Weights of a small transformer language model.
Size: 15 layers, 4 heads of 64 (1 for keys and values), 9.96M parameters.
Architecture: LayerNorm before each block, learned positions, no biases in attention or MLP.
MLP neurons of a small language model. Each row is named by its layer, matrix (down: output weights) and neuron, and shows model dimensions 0-223. Each number is 500 + 25 x the weight over its row's rms, rounded and kept within 0 to 999. Numbers have three digits each.
After each neuron's rows, "raises" lists the tokens whose logits its output raises most directly, leaving later layers aside.

L12.down204:552519496510559516487493502466481495546497501486508490506495460489494491490473523494512499483501520491498536522543474506491478513501514473500542481490498500521470514476479525486490514499471511519507560490488465514519512503457459548516544522440478495517517506496497484492508538500504494516491544520518496461454507497518500493523472491516502522507483503406525472511498507485489495479493491458469538508494524476529496500520516497498461510507466507499517531519516550547489460484514497463529519511478532511501496505462438490473552559473521500483487490464463503501486557496502520488492520481560508512505522503559489522457502508437531523423492486464502523473509491508518505500494
raises: "arter", "ional", "al", "ales", "tle"

L5.down173:497483481518488522540503490523485528461534483476504510442536524517502509500553462524475476532497490481488539493462555517513541512518439463507506483500524502540478505523493533523551489483505487485483505491487533493491478478482482549505524465465508471491493543487482528513444483533519495513484495477533535480511485494489511507483501514490480518483528577456546509498533467504478474483499498485514523499476512541498463529505490500493538549472507456495526532528481420481491512453499516547541487528471496505497503516516503480504501462522519504483480504501489495487531477445517491495501510489523475492531473516556472501465519514496515507474527454494477482493537463485518503505519
raises: "istic", "ground", "iest", "hest", "ly"

L4.down29:526486522518552531535478492536470487464485492523484475511473473469446513517498538493490488500460494511492515508510535522457465498526485572533521506465482501491498451521491493498517538460523505602506536489495509523518502524488540509512473500469498456465523508484500486485499494524466508504512488472490525474518505471480539537517478432514567500496541484537493443511509489496519482481477522501492480477463521470522502484497540481543489494484525463499503495492486519505515506466523511492491496533511510522496479520498497512511490490477506506506483464495450486553481494479515523488543493473516491454522478484506555533506523469486487490546541486503490498485490511532471527507535
raises: "istan", "istics", "chell", "ties", "ii"

L12.down130:455485505504523516489468518472503489460535483532496536495546476503425512511474521492482483527514473524537487470481549512515533489485454462497481488526523508458470508508479509499534520493503492527509489505504556424503524512511532537506524548498477503473496529491518516512504502454504491539493524496493458496525513494508468512490542483484474463525496486512532496483491515472481475516489506486508492529547536498504493516467462488530449523518435585479459492505551503503525488501448536498531549503459496509477491494527499490511480489514483504511464529509491513513510523501459537510533515514508470511495497517522475500511449490474497479463505472488520529485492471458516506517495
raises: "ologist", "olog", "ology", "ological", "por"

L3.down831:516487468525520477489528491554489479498483414504505499516489490492522506463487479492536483496516485520473489507474505529522482498498558513521526467515516499536495498505516512489493527528471481500516505547532480555504493475531525551496515558518480511454496506489515522469501500478518516560463469528545488505487457484499511506513539511463484497488501490492504529484512478509477516499521467499453460504506503454512475537522509531550478458529532539481481490501525478480508481489503513534488502503509508483433514522520480462502525502456517488501480521544463471472490508525482481492483498505476497472493455505517489559494506481509499528533443516531532562554488525494490520501527
raises: ")===", "ing==", " career==", "iginal", ") ="

L6.down800:504469464483486531516506467494495506521479509520479507488508514444477500507500541517482480477563468505497509485525511535452501465480514501479497523497492500452492521454462498471480528486492511543516508528476475480517528512505489522511510505498539476522463524491486490495480508491498507512513476533507492439483462546544514471545461471473488514494480535538491524474564487534484509517496509504520517515515498485553520487504475505573515538493494453497500499494516511485504545506527469531552490485500471444512502505496505495547500527505515491459477512541563505503496479507479543509496513523493478456464472511506500493546533541506480527505478482496547502469467477448452496499506
raises: " Studios", "usic", " Music", " Entertainment", " Film"

L6.down322:451464444504508549485515495484475504483468501521512499502543519486503499453505532475508510502520518549531439503538490508475501496508489483365508511468497495486452516504496518503508496491502527518510465505523469479499484536509523470462507492566490508491503528517455508500512504499508465500501496478483526482526482524503487501510499502464507504498539525474503479474471537516473516503506515500496515505500518525493481515501501510487455512479542525501501526507514484525524511452510521505498562500484529532474496456516463495503494523503456530575514488389487492487483500484504504504476472449491538491503511516492511491501495469500511494515497522475489516524477504495500499488530
raises: "- Country:", "==A", "- M", "- In", "- P"

L12.down601:516496511485445518498487535472503506526501502512492514501486504444485553478435565519489465534505559501508510475502513528538471534494530508478501475510509522467451477511543487525501470498500467525515491483502498459460506520497489475509508484511546500528523531537455506503533532514467495488501507527495502466539476552493463471527493489483467502488510508498503499474509504492511516496439510493495474528504506466483495465546483512477478524494542502518500483511499554514464499485495513517475488497495503536501483523508467490527516472486503504502528477496480467509515570487517488475496430433406482489525494483524505490500470480515491498507529536516518531493511525503478478468508
raises: ", and", "s, and", " and R", " and D", ", V"

L12.down84:557476462436533500521513483499489497501478527514482525518534480511537559524538520492451458519498519468496452477499506532524520524492505510517496472523461515541463510505567496479507505483484488490472456510517502510516487493472495483489537512493486490500525493538484488430515521499477484503481508524488501490468511498473523472453489473480495493506509504474510489556501539501482500505492550468487484496566490509518536461456524522512486533512490517482467514449476486504512488475511527538498550476538485501494516539519482510486472503467481517509542436493511498451500518449508476499501472528491526512521511539534469481493510535530495466537518485478515475519499522467497497481482
raises: ")===", "a)", ") |", "),", "), "